Weights of a small transformer language model.
Architecture: RMSNorm before each block, rotary positions, no biases in attention or MLP, untied embeddings, normalized queries and keys, capped logits.
MLP neurons of a small language model. Each row is named by its layer, matrix (gate and up: input weights) and neuron, and shows model dimensions 128-191. Each number is 50 + 12 x the weight over its row's rms, rounded and kept within 0 to 99. A neuron's up and down rows have the sign that makes its largest values positive.
A block is one neuron, or neurons of one layer that tend to fire together. After each block is what it responds to, as a language model described it from the Wikipedia text at the highest values.

L2.gate160:56 31 41 56 60 52 49 25 27 41 52 51 50 62 60 65 43 32 53 56 58 62 60 52 48 53 71 61 25 67 53 58 56 55 59 42 43 61 47 57 61 51 40 61 71 47 53 41 50 46 71 66 64 45 44 60 76 58 42 76 45 60 52 41
L2.up160:57 53 38 31 41 58 49 53 42 51 47 64 34 46 50 48 50 56 56 60 52 31 51 53 44 50 57 50 55 68 41 48 46 35 63 56 50 44 48 35 44 63 51 60 30 60 50 42 37 49 57 56 56 44 47 46 45 46 63 77 61 59 76 57
L2.gate214:50 42 43 40 59 30 56 41 69 39 36 61 59 61 62 62 27 43 41 26 74 38 35 46 50 39 55 43 57 64 56 61 48 52 64 73 42 62 56 50 37 39 37 41 35 50 49 36 51 36 35 52 50 56 44 32 43 52 52 56 55 31 59 69
L2.up214:49 29 60 68 39 54 27 54 69 57 52 46 50 65 59 78 49 71 52 63 55 36 35 42 53 61 55 58 48 42 54 60 65 47 63 50 46 37 31 45 50 52 56 55 53 33 29 53 30 27 67 52 65 55 43 42 72 55 54 35 57 61 38 42
L2.gate393:35 45 57 58 46 38 31 49 47 61 59 43 38 41 61 51 32 46 45 49 47 43 39 38 55 62 54 45 40 57 34 27 45 65 46 65 57 45 44 68 39 37 42 32 28 33 79 34 36 57 30 26 30 51 54 50 57 38 52 26 70 49 73 66
L2.up393:69 69 47 59 70 35 61 65 51 47 35 28 45 56 70 44 39 45 36 39 41 44 61 42 51 57 49 30 39 73 44 48 54 45 64 48 49 49 36 59 58 53 31 67 23 46 51 55 50 47 48 73 60 44 54 50 69 49 70 33 63 38 50 53
L2.gate437:56 40 26 44 34 45 63 45 43 55 62 44 73 67 47 65 55 65 55 66 45 56 53 50 50 17 39 36 48 30 35 35 43 39 53 39 43 53 50 64 27 42 27 59 33 51 55 37 57 66 55 45 55 66 57 68 54 47 38 56 59 58 51 65
L2.up437:60 26 67 62 39 37 41 39 79 57 56 41 48 51 60 69 52 52 45 50 46 58 33 62 41 63 57 45 47 52 44 36 72 46 50 51 42 60 18 54 35 45 52 48 38 64 47 47 63 57 54 32 51 51 44 42 80 48 59 59 54 49 54 79
L2.gate563:47 30 45 43 62 53 51 50 54 53 46 39 45 55 67 62 51 65 39 58 63 45 42 71 59 52 44 70 35 64 57 79 33 59 45 53 48 59 37 65 46 56 77 53 44 59 29 48 39 44 48 20 39 40 51 26 37 61 69 49 37 50 64 47
L2.up563:65 42 38 56 76 47 33 64 55 77 66 61 59 68 56 65 51 48 48 64 41 50 54 64 33 54 48 58 45 51 44 34 60 56 46 49 70 53 43 49 58 53 46 41 31 39 77 56 59 44 68 54 66 64 81 52 53 31 85 33 33 63 64 48
L2.gate567:54 54 69 38 31 47 54 65 47 47 42 53 42 68 47 58 29 72 64 54 57 41 49 40 40 55 59 50 53 58 54 51 33 44 55 57 59 55 53 34 43 33 45 29 60 36 59 51 50 49 22 55 47 68 49 59 48 78 54 49 44 38 34 61
L2.up567:91 38 41 42 27 36 61 61 47 33 52 60 35 61 59 46 30 70 44 38 49 24 45 69 61 57 44 48 49 37 51 54 24 36 59 49 46 44 54 60 60 49 35 44 53 55 57 60 39 54 54 61 46 59 73 72 59 48 49 55 64 31 33 26
L2.gate716:45 65 54 67 55 51 37 45 73 30 07 61 56 35 55 43 40 59 41 53 45 76 40 49 44 52 54 74 75 35 37 53 34 51 61 34 48 30 45 64 60 50 62 66 53 62 39 54 55 54 63 53 53 46 55 51 52 37 33 50 36 30 37 47
L2.up716:65 59 35 62 71 65 60 38 50 58 22 56 57 46 55 43 46 46 35 29 39 49 44 27 35 74 56 60 28 53 42 41 40 61 61 60 58 44 57 47 61 37 65 60 41 53 50 32 49 48 56 44 57 54 52 40 32 44 33 53 24 43 53 58
L2.gate899:43 59 56 53 44 51 49 47 73 54 51 41 41 49 64 47 49 48 39 49 59 44 52 63 56 60 54 48 62 52 34 40 46 30 73 34 58 59 22 48 57 53 58 56 32 51 52 44 79 67 51 35 66 65 38 38 55 82 74 26 61 21 41 66
L2.up899:63 42 37 55 49 43 49 54 69 47 41 52 65 38 74 56 42 49 58 60 65 45 51 55 66 50 47 35 63 38 46 53 58 59 44 61 59 45 54 50 71 47 56 61 49 36 44 32 59 19 59 53 61 59 44 64 56 34 41 41 43 16 46 42
Description: Perfect auxiliary verbs

L2.gate63:30 44 65 53 49 53 48 51 59 56 76 59 42 47 43 56 36 54 57 64 55 62 53 56 53 50 52 29 53 54 42 32 59 44 60 29 32 54 42 45 45 35 71 44 37 38 47 43 71 35 62 35 41 59 61 44 32 56 80 48 34 42 48 55
L2.up63:42 60 74 60 47 36 22 68 71 54 60 44 47 74 61 56 41 66 42 71 37 49 61 45 59 38 39 38 44 57 53 45 57 50 44 26 67 53 62 46 63 31 37 30 36 55 34 69 29 43 49 61 43 38 64 48 52 46 59 63 40 58 64 65
L2.gate301:45 38 57 42 44 47 34 56 50 30 47 55 45 31 77 51 43 63 55 50 35 53 75 64 46 35 53 29 51 43 45 61 44 49 57 50 59 41 61 39 47 44 60 56 25 39 67 34 60 52 46 54 49 29 65 49 20 44 25 50 56 58 81 53
L2.up301:59 46 65 45 68 90 27 64 61 50 50 62 48 59 57 41 58 64 60 67 46 36 43 39 55 66 62 51 31 32 50 55 19 53 35 39 60 44 56 38 53 50 37 45 55 34 54 30 25 48 32 51 49 37 52 72 52 61 47 53 56 69 56 45
L2.gate322:69 53 50 29 36 69 68 50 50 26 40 55 53 51 61 45 59 52 47 56 52 67 46 57 56 56 40 39 39 67 31 51 51 55 45 35 48 46 47 72 56 45 53 41 26 37 60 44 53 56 38 42 61 45 61 52 49 44 43 32 44 72 40 45
L2.up322:43 47 67 66 49 63 59 31 41 44 46 74 62 53 47 65 57 57 64 69 41 44 46 37 38 47 50 37 46 57 55 51 61 46 22 27 74 36 46 56 52 26 58 33 31 65 68 36 48 74 49 59 43 48 56 25 53 46 41 45 51 41 19 42
L2.gate455:56 44 56 63 45 58 33 51 55 47 61 43 22 47 42 54 48 60 67 32 45 68 56 37 33 30 39 45 53 45 31 34 35 69 52 62 52 37 47 52 59 18 54 38 42 55 41 51 48 68 64 56 35 51 43 53 49 46 51 55 42 39 60 48
L2.up455:46 44 63 78 46 54 58 59 45 36 48 24 59 58 26 53 51 52 50 46 43 52 58 48 57 53 51 43 50 52 44 60 50 45 22 30 44 43 68 53 50 47 65 60 39 38 55 68 30 30 61 60 62 44 61 33 46 52 78 56 72 39 57 54
L2.gate465:63 33 52 51 60 53 38 36 59 50 27 39 51 47 42 85 53 38 30 38 41 76 72 36 54 54 64 57 51 45 49 53 45 53 28 62 55 57 55 28 33 79 21 43 46 50 70 37 37 56 29 39 36 43 64 33 26 31 46 49 49 47 52 53
L2.up465:58 55 48 56 51 13 33 48 50 55 45 46 52 47 61 77 30 53 26 26 60 50 58 57 76 41 59 37 60 57 56 61 58 43 30 50 38 66 64 44 33 36 59 45 46 58 48 45 52 40 24 45 41 30 59 59 57 50 43 41 51 42 65 51
L2.gate908:56 28 64 33 47 40 75 45 53 41 60 35 28 43 74 54 65 53 59 51 58 44 65 40 70 57 42 33 32 49 41 56 61 54 71 68 80 38 59 54 69 32 50 16 38 71 53 37 62 36 42 61 51 48 49 33 63 37 52 51 41 36 42 54
L2.up908:49 59 48 48 65 68 37 51 36 35 34 48 49 61 63 54 22 61 35 46 54 49 43 67 37 56 70 47 54 36 44 64 38 58 31 39 41 64 32 51 60 71 32 63 56 33 53 57 62 51 51 32 61 49 48 51 55 73 51 43 29 45 54 42
L2.gate990:59 33 53 45 44 37 60 57 42 38 61 45 43 40 40 56 72 54 54 50 43 32 46 33 50 37 50 58 38 32 55 52 36 39 45 59 43 24 65 65 41 60 49 47 61 67 66 54 44 47 37 48 54 42 48 39 53 57 40 38 41 42 66 52
L2.up990:52 45 62 49 42 54 60 69 14 42 44 49 60 39 32 59 64 51 49 42 38 56 64 42 58 59 43 33 30 34 67 36 47 47 35 62 68 22 55 50 51 38 65 55 69 64 73 79 63 67 33 35 43 63 46 59 33 66 25 60 61 49 49 62
L2.gate1017:28 64 44 60 46 80 64 51 39 47 77 69 46 44 71 60 51 58 61 38 50 63 36 32 45 37 36 51 39 55 43 47 48 51 65 51 51 58 49 30 61 44 62 51 43 67 62 57 53 64 42 39 54 33 48 58 56 32 34 50 64 58 58 68
L2.up1017:47 52 50 51 30 62 70 60 57 44 54 70 28 31 45 60 70 43 57 56 75 68 40 28 49 40 38 59 38 46 58 39 45 46 46 44 47 61 49 34 59 38 44 27 56 77 57 60 71 59 45 34 44 40 31 50 36 54 32 52 51 49 61 59
Description: Mid-word "ult" in culture

L3.gate31:45 69 44 64 51 57 52 48 48 50 31 49 52 46 44 46 53 87 58 33 47 48 45 62 38 48 50 63 56 52 70 52 27 35 55 47 52 41 66 32 53 63 69 50 66 28 52 50 61 39 52 50 43 42 69 48 44 29 40 62 64 68 56 28
L3.up31:53 74 41 61 56 48 56 22 73 61 43 28 60 52 31 59 50 47 57 51 78 54 38 34 65 57 57 46 43 50 65 48 59 57 42 46 42 54 61 49 50 64 53 26 50 40 42 45 42 47 77 58 26 64 35 63 61 38 47 54 42 45 37 47
L3.gate237:59 57 61 44 39 61 38 25 49 55 62 63 49 46 64 46 62 36 57 33 38 90 46 29 52 42 62 63 58 45 63 46 44 58 47 46 63 45 76 44 51 52 61 28 50 74 56 38 73 40 51 42 56 65 31 32 42 34 52 52 39 52 56 40
L3.up237:56 45 64 22 39 83 55 60 51 64 42 42 40 49 51 58 43 42 53 47 54 46 53 53 69 52 25 53 35 54 24 59 65 52 54 41 59 21 39 46 42 56 57 51 39 66 56 66 49 46 62 43 85 79 34 16 38 47 62 26 64 63 49 53
L3.gate256:54 57 38 32 43 52 41 46 57 58 61 38 66 27 53 43 52 31 30 55 48 67 68 60 50 50 43 43 55 67 28 35 30 50 70 61 29 44 41 55 62 56 42 52 71 42 65 35 51 54 40 52 50 38 61 62 44 51 48 29 14 39 56 44
L3.up256:59 51 47 58 51 36 25 73 58 42 34 38 34 62 61 50 73 37 31 44 47 66 30 43 51 57 43 60 59 57 35 57 65 48 29 76 22 45 72 47 59 42 44 47 34 50 32 38 60 48 36 53 52 52 58 46 59 42 67 40 52 36 48 57
L3.gate364:64 50 48 42 41 44 37 54 55 39 51 51 49 45 73 38 48 43 41 59 30 36 49 62 78 75 38 52 67 66 21 77 36 59 54 24 34 49 31 54 55 35 48 38 65 51 50 59 51 57 68 61 49 27 48 58 36 51 74 72 53 40 56 42
L3.up364:46 59 51 26 43 53 38 48 41 37 41 47 29 49 58 43 48 32 38 54 40 70 59 70 61 58 43 71 51 60 35 32 52 52 47 48 44 32 44 50 61 44 60 73 59 42 47 55 56 86 53 47 49 55 59 55 21 34 45 43 73 60 62 58
L3.gate697:61 33 51 57 49 41 44 65 49 34 61 65 48 43 57 60 49 40 33 58 63 62 48 59 65 20 55 64 44 51 70 57 45 70 66 51 55 52 54 61 40 47 43 50 44 45 53 24 39 67 59 50 59 43 54 22 33 54 57 77 53 35 59 66
L3.up697:37 50 53 65 56 44 49 56 63 48 49 54 53 49 57 65 33 55 66 42 66 49 45 54 57 42 42 49 66 37 35 67 36 45 62 54 54 46 41 64 62 63 59 57 57 33 46 56 34 41 35 40 37 45 38 56 57 50 61 47 51 17 51 57
L3.gate831:53 64 46 21 36 17 48 29 46 43 48 44 44 60 27 54 85 23 38 70 54 44 42 52 47 33 61 48 45 60 48 56 57 65 55 55 31 53 34 34 42 41 43 34 67 21 60 41 51 33 47 43 48 40 40 70 39 47 54 42 39 70 22 61
L3.up831:59 64 55 47 67 62 51 34 55 64 60 42 51 50 61 51 46 47 45 52 50 64 55 63 29 50 48 62 53 56 47 41 58 52 36 39 55 53 45 63 28 32 46 45 72 61 63 68 73 63 44 33 72 46 64 41 61 49 48 28 68 59 48 31
L3.gate965:65 45 51 54 62 54 60 62 39 68 56 58 63 56 41 58 63 31 58 69 66 51 82 39 80 49 53 38 45 24 60 38 59 51 52 40 75 66 57 30 51 33 54 39 54 56 52 45 69 50 60 53 38 44 57 49 42 56 50 54 45 38 57 45
L3.up965:41 40 52 36 60 49 44 36 41 57 43 33 39 34 49 57 55 46 59 62 72 63 56 34 52 36 53 42 60 41 48 66 34 76 35 59 49 57 48 58 49 29 56 50 42 22 41 59 53 61 53 54 33 32 43 46 50 23 57 27 46 43 61 36
L3.gate990:59 38 70 38 49 59 49 62 54 60 50 47 28 52 54 53 52 46 65 58 56 47 54 53 45 54 55 63 53 63 68 73 58 50 47 60 60 61 54 72 49 36 55 84 56 39 78 46 54 50 31 44 53 34 61 28 45 45 59 62 43 36 33 61
L3.up990:56 63 39 58 53 49 34 44 34 56 48 49 55 56 49 47 57 45 52 68 46 51 58 54 62 52 46 59 32 42 43 54 30 44 71 44 53 35 57 47 65 53 39 34 57 64 37 63 58 36 69 70 46 53 47 55 38 50 42 24 72 38 31 46
Description: Mid-word fragments, esp. "relig"

L5.gate376:47 53 48 28 62 49 42 65 63 69 69 58 50 60 69 51 59 29 71 60 51 40 53 48 48 57 52 58 43 52 65 30 49 63 40 64 49 63 52 63 55 36 30 48 42 60 39 54 40 65 44 42 62 43 41 42 56 33 73 51 21 58 61 46
L5.up376:50 51 53 49 63 61 46 56 72 40 56 55 68 47 44 35 43 41 68 53 61 58 61 39 42 49 61 48 50 39 41 61 49 50 49 45 50 29 51 59 51 47 38 54 54 46 67 65 29 76 55 46 54 46 69 30 73 63 52 42 51 53 23 54
Description: Verb after subject name

L3.gate166:75 42 73 52 53 42 43 43 56 57 26 39 55 58 58 37 57 58 63 74 34 32 41 38 58 61 35 49 45 58 41 57 58 68 31 56 48 43 21 38 55 40 30 65 27 59 44 58 27 36 44 73 27 51 50 59 57 44 62 54 31 43 36 44
L3.up166:50 64 33 38 69 59 54 31 71 38 49 31 73 52 42 48 57 53 55 53 57 30 43 32 45 62 63 57 52 52 59 46 46 45 52 25 47 49 25 34 56 22 59 35 33 64 51 56 44 43 29 53 61 40 50 62 42 46 56 44 52 31 54 34
L3.gate179:62 39 41 48 51 42 35 64 47 42 47 51 43 60 43 53 71 29 44 41 39 60 55 53 68 58 53 55 42 62 24 44 43 58 47 30 41 52 32 62 37 52 56 49 43 72 51 64 72 80 63 52 49 39 50 55 51 55 76 32 64 40 32 41
L3.up179:51 52 65 18 70 52 49 57 46 59 65 39 56 43 47 33 37 30 59 54 59 40 56 74 38 33 46 49 71 37 57 52 57 61 78 43 47 42 62 56 55 51 56 36 53 54 69 35 29 49 58 61 53 33 51 37 65 49 54 39 72 50 44 33
L3.gate359:60 56 46 50 55 47 55 34 61 45 50 44 46 56 56 55 60 55 44 69 64 47 41 33 61 42 43 29 49 47 49 47 29 33 43 45 70 54 31 94 54 32 18 90 52 20 23 51 44 65 38 62 46 34 47 50 49 59 66 52 61 47 40 54
L3.up359:55 59 63 44 55 50 36 61 48 53 34 24 63 42 34 52 47 57 46 76 46 47 45 52 49 50 63 65 59 57 56 56 43 51 48 63 39 50 50 59 50 40 45 67 57 53 56 62 37 46 57 54 58 17 45 53 38 55 73 39 21 38 68 60
L3.gate373:41 43 66 39 48 35 37 45 48 52 64 51 43 45 45 47 65 63 61 48 38 44 44 49 57 73 77 58 56 37 57 55 49 73 43 36 34 41 54 55 68 36 70 58 27 64 53 65 44 67 73 48 66 64 67 62 55 78 76 77 62 38 55 44
L3.up373:36 51 40 48 51 26 42 45 69 49 48 63 49 49 49 41 47 50 48 59 58 69 54 59 47 69 23 46 44 55 63 71 47 57 45 47 45 50 57 44 49 52 63 64 40 59 53 62 49 52 54 72 53 36 44 62 51 51 54 43 35 41 51 29
L3.gate509:52 54 57 36 49 70 43 47 50 40 59 18 64 47 45 27 67 53 33 50 41 62 53 48 59 42 57 73 43 57 50 43 57 75 55 58 43 78 65 45 49 47 62 56 69 69 59 46 48 53 65 53 70 63 65 56 53 44 60 57 65 51 40 36
L3.up509:52 67 59 37 44 53 56 56 30 59 61 30 54 68 41 61 54 44 58 57 52 56 77 51 53 47 43 57 50 68 43 56 45 47 38 59 56 55 50 58 57 10 76 41 60 61 62 51 44 25 67 46 52 42 44 40 46 59 54 39 64 40 27 50
L3.gate575:58 52 71 53 23 48 42 51 65 36 34 70 56 31 66 51 59 66 35 46 64 48 41 60 37 61 57 45 34 53 58 41 78 42 20 48 49 50 28 78 34 53 53 59 34 70 51 61 36 50 61 68 58 61 63 35 59 52 62 52 59 59 49 42
L3.up575:44 45 41 67 50 57 47 44 56 56 33 52 55 44 54 51 43 30 49 68 67 72 35 54 49 62 43 26 56 57 23 76 52 50 34 45 42 44 45 49 32 54 65 52 42 61 65 48 59 29 45 61 57 39 37 37 49 58 73 40 41 46 42 24
L3.gate596:46 36 59 63 35 38 39 62 59 48 65 30 53 43 54 62 55 48 60 42 46 72 62 52 59 60 49 54 57 60 46 26 66 61 45 40 54 46 20 46 51 50 62 51 58 36 28 55 54 59 47 78 64 55 47 36 39 58 68 54 71 56 54 21
L3.up596:36 63 61 48 36 56 33 45 43 53 43 37 58 64 51 38 55 55 62 44 44 37 53 50 63 53 50 37 48 56 67 61 69 62 56 56 48 38 44 63 63 41 65 27 42 58 42 73 62 70 31 61 55 60 63 57 51 29 60 39 70 54 56 39
L3.gate727:27 62 59 53 55 39 62 34 38 47 40 39 51 66 46 53 53 38 73 66 39 41 59 36 46 79 53 41 43 51 72 63 32 52 46 62 59 58 69 41 54 60 58 55 34 46 78 56 55 50 70 42 65 80 52 52 71 63 57 43 61 47 62 24
L3.up727:72 51 61 56 51 44 46 47 48 60 46 23 55 60 67 59 27 61 50 52 52 40 46 38 57 26 56 68 72 69 45 44 62 47 56 57 34 51 40 64 58 45 61 41 44 46 50 50 46 55 50 46 41 79 38 54 42 69 56 51 56 23 35 75
Description: Word-final noun suffixes

L5.gate507:59 45 39 40 55 42 43 55 46 42 60 63 48 60 63 51 50 63 44 69 55 45 71 24 48 41 32 66 47 50 50 66 52 62 49 40 44 57 32 39 67 50 68 57 58 28 45 45 57 30 61 68 55 54 50 49 42 55 41 66 52 41 55 51
L5.up507:41 62 49 59 34 56 41 50 53 32 50 26 47 48 68 38 47 52 51 50 36 48 53 54 52 44 74 45 45 46 33 54 61 58 56 42 52 52 42 34 21 45 59 47 45 69 40 47 35 45 32 53 46 35 46 39 34 56 58 58 54 32 46 58
Description: Word-completing pieces

L3.gate14:39 39 41 45 38 44 26 58 46 59 66 56 32 61 55 60 44 32 63 48 37 35 56 59 61 64 57 60 40 46 65 62 55 77 33 56 59 62 44 49 40 46 33 42 45 43 65 35 52 40 54 58 61 72 64 42 36 54 43 31 57 48 48 51
L3.up14:56 54 50 47 56 71 71 56 58 41 56 20 52 79 52 65 29 47 48 37 58 45 48 49 42 52 31 64 66 53 73 57 34 48 74 31 50 54 34 45 43 39 47 59 59 41 26 48 35 40 32 53 58 56 43 44 56 47 51 31 56 48 45 62
L3.gate76:46 39 43 65 61 42 48 35 61 72 41 46 69 52 48 59 62 54 64 59 49 48 58 48 62 56 40 31 32 52 40 42 59 64 50 45 44 44 52 42 50 47 51 51 40 38 63 43 55 48 43 58 56 51 36 40 64 46 49 36 51 32 57 34
L3.up76:49 55 58 63 60 46 33 25 61 67 59 47 64 56 53 45 51 39 72 43 70 40 30 40 84 47 35 60 48 63 62 53 31 70 46 22 32 75 49 58 58 41 51 49 57 55 50 58 46 66 46 67 36 42 49 53 49 61 51 59 44 54 58 63
L3.gate242:59 50 61 66 64 49 33 34 63 40 50 52 44 48 72 67 67 30 48 63 40 54 51 58 54 60 41 34 38 47 46 54 77 56 45 51 40 44 61 54 42 34 64 57 55 50 68 58 57 46 27 76 52 48 54 46 53 43 50 20 48 58 53 57
L3.up242:47 53 39 57 66 78 39 56 43 68 45 55 41 53 46 60 55 55 63 39 54 61 57 54 42 52 46 59 35 40 54 51 59 51 55 56 50 54 63 61 60 60 58 34 62 68 56 56 76 66 33 53 28 51 72 54 49 35 55 33 53 48 54 53
L3.gate245:58 49 44 48 50 29 50 56 60 53 81 48 72 66 52 42 47 37 50 78 57 36 40 52 42 47 54 38 67 49 32 57 44 54 77 67 23 51 64 40 75 57 74 44 61 65 57 38 53 38 21 31 53 52 53 48 33 56 17 54 64 60 61 53
L3.up245:47 57 41 60 61 38 47 58 46 54 44 70 52 24 40 43 60 45 46 60 42 45 42 45 65 66 42 58 41 48 61 56 38 51 50 43 86 63 56 62 33 34 35 68 44 75 46 63 43 60 45 42 59 43 45 49 50 61 59 34 69 54 52 60
L3.gate300:35 39 62 56 38 57 45 64 70 57 49 62 77 54 67 50 71 33 48 44 57 51 50 51 52 61 51 54 39 60 52 41 48 49 48 54 29 40 23 62 44 45 69 55 49 70 66 76 73 51 43 65 58 49 31 64 52 43 56 66 48 51 55 57
L3.up300:36 42 39 60 61 57 53 62 51 68 57 66 73 49 69 42 48 47 37 57 72 43 57 46 66 42 53 40 48 48 42 42 47 47 68 54 44 68 44 48 46 46 57 65 50 68 64 56 49 42 54 52 42 52 53 72 47 56 57 42 63 65 67 44
L3.gate782:46 62 58 65 58 46 50 35 62 59 48 65 65 55 36 44 49 36 59 47 69 26 56 29 60 54 59 50 78 48 29 48 51 66 49 60 66 47 61 44 68 33 51 44 45 78 43 45 40 64 27 50 37 69 54 48 52 56 31 59 60 51 57 61
L3.up782:63 58 64 51 68 34 54 54 39 83 61 55 44 41 58 35 62 40 61 49 57 42 66 48 62 51 41 45 57 69 39 41 59 73 54 64 26 35 35 43 59 39 60 39 62 48 65 37 81 63 43 41 27 44 34 46 46 69 55 53 42 50 56 26
L3.gate959:66 39 51 54 45 44 35 38 47 55 63 68 62 58 52 54 46 44 45 59 55 69 42 77 59 64 37 68 39 28 60 26 31 58 37 46 46 40 42 49 50 54 44 51 34 57 66 34 39 68 28 47 28 83 52 70 50 65 58 48 67 46 42 57
L3.up959:40 75 70 44 44 57 54 41 46 57 34 53 54 56 58 58 57 51 66 66 32 69 59 41 54 59 25 49 53 59 77 43 45 25 43 61 45 69 61 64 53 63 61 61 47 60 51 69 42 66 66 51 71 71 42 62 42 62 60 51 54 36 44 47
L3.gate964:63 30 39 39 58 48 44 34 63 49 48 38 55 56 64 49 62 28 65 75 43 31 53 63 53 57 64 41 62 54 62 45 61 52 42 57 47 61 62 47 43 58 54 58 58 48 50 52 37 63 53 35 44 56 38 71 45 54 38 45 32 33 52 57
L3.up964:70 51 57 50 66 41 55 51 63 60 27 37 47 55 29 42 60 46 49 63 58 61 61 35 44 64 47 40 61 56 55 53 56 51 48 36 46 57 46 92 57 17 37 57 21 51 60 38 54 57 71 54 41 50 54 19 43 73 52 61 12 38 31 52
Description: Perfect auxiliary "had"

L2.gate139:51 26 72 32 36 53 49 57 33 51 58 68 61 62 55 21 52 35 45 63 61 72 35 77 36 59 58 72 60 65 62 43 46 56 43 38 52 40 63 34 37 64 32 51 28 18 54 31 53 60 46 35 65 42 56 53 55 32 47 56 57 49 31 33
L2.up139:37 67 49 57 34 50 56 37 44 60 46 48 70 48 61 39 29 49 38 26 64 47 48 43 40 31 69 41 43 51 62 52 62 60 34 39 31 46 31 74 53 36 66 60 43 41 29 27 33 50 48 54 55 49 29 68 29 57 53 43 56 52 44 70
L2.gate162:35 45 60 61 61 53 38 50 65 45 41 55 40 55 55 51 62 32 31 47 66 51 58 48 44 58 54 63 65 59 39 64 45 50 47 71 57 51 60 60 46 67 50 46 42 48 36 60 49 51 51 58 58 57 60 57 63 59 59 61 42 50 33 33
L2.up162:47 78 41 67 46 47 46 53 53 44 43 64 50 48 59 44 53 39 33 54 51 65 29 45 63 38 46 71 47 59 64 61 54 63 40 48 43 47 69 47 54 54 46 64 59 55 37 69 29 65 53 69 63 43 62 42 44 49 48 71 47 63 40 34
L2.gate169:49 41 48 51 44 45 57 29 20 53 56 46 38 31 52 68 56 59 39 56 42 50 45 53 57 62 55 35 63 77 53 47 44 58 56 36 55 43 33 42 59 31 69 54 72 52 60 43 46 36 49 66 36 61 48 36 44 49 63 50 60 42 66 49
L2.up169:46 49 44 32 51 34 27 53 76 47 47 42 41 39 52 47 59 85 79 42 54 55 73 45 67 39 48 50 42 43 52 52 41 62 47 48 37 63 66 53 42 47 44 40 71 46 55 43 36 38 54 75 51 49 37 59 32 45 56 54 42 74 59 39
L2.gate299:43 41 43 53 42 64 54 63 63 39 46 46 40 70 77 41 62 33 36 40 53 58 49 62 32 66 61 59 41 49 36 71 40 49 59 63 54 53 57 50 57 61 68 71 52 28 73 81 40 53 53 39 70 52 27 53 62 57 68 54 45 60 49 60
L2.up299:46 34 53 54 23 57 23 75 42 51 56 30 38 61 77 49 66 38 48 22 64 44 42 58 53 59 52 32 46 51 73 43 53 47 40 42 52 71 51 49 57 73 54 46 47 50 54 47 60 48 49 43 40 56 42 52 44 60 30 45 57 58 44 57
L2.gate314:47 42 69 60 56 49 59 38 63 62 46 56 51 71 54 60 48 51 51 60 59 48 62 38 63 49 48 29 39 48 59 46 50 69 60 44 57 40 46 15 37 64 66 33 51 48 48 39 59 53 44 35 47 41 51 41 30 56 59 37 44 27 68 38
L2.up314:61 46 61 62 52 47 35 44 39 74 47 66 38 63 45 56 46 37 43 54 36 54 53 47 75 38 54 57 31 34 64 47 52 51 51 36 36 52 47 50 55 39 57 36 58 45 45 49 59 58 51 72 51 54 21 43 73 52 45 53 44 45 52 55
L2.gate535:42 56 71 50 59 58 32 40 49 10 24 58 60 56 39 50 33 59 56 72 51 55 33 45 47 60 61 58 42 58 64 44 30 63 62 39 74 60 47 46 57 56 63 46 53 50 64 63 84 67 44 48 75 45 54 45 56 45 54 47 52 46 41 61
L2.up535:62 57 74 55 68 55 28 26 37 34 46 44 41 46 46 50 46 50 51 50 50 42 13 58 54 54 50 51 48 75 46 56 36 39 47 50 57 63 36 48 52 52 48 59 58 53 45 63 58 44 54 57 70 39 26 56 65 46 43 68 57 36 51 51
L2.gate543:28 60 34 51 58 47 37 68 51 61 54 42 42 61 44 34 45 36 35 42 47 62 30 30 34 32 64 43 67 45 41 59 54 76 50 34 59 64 45 61 44 49 49 44 66 72 76 51 52 44 64 69 55 35 71 38 23 46 58 44 51 51 62 64
L2.up543:42 67 69 47 50 64 55 42 31 42 48 56 47 55 50 49 37 70 27 63 65 56 37 60 48 57 53 52 32 62 43 35 57 63 33 66 40 64 64 41 34 68 61 48 45 21 42 49 64 36 57 64 42 45 46 50 46 34 49 57 37 40 56 43
L2.gate866:67 41 42 53 57 32 54 28 50 57 64 59 63 42 60 25 59 39 48 49 45 54 29 46 47 51 45 58 54 56 55 53 49 62 54 40 43 58 55 28 56 56 62 44 51 38 49 56 45 58 44 58 35 49 46 41 25 51 47 34 40 37 41 52
L2.up866:62 45 38 60 62 37 59 64 53 37 60 55 57 61 46 64 59 66 24 51 35 60 58 50 65 47 42 48 54 36 39 45 22 51 56 56 57 62 56 57 57 53 66 49 58 50 43 49 42 61 52 53 44 42 49 53 45 59 44 64 57 52 38 55
Description: Word-ending suffix pieces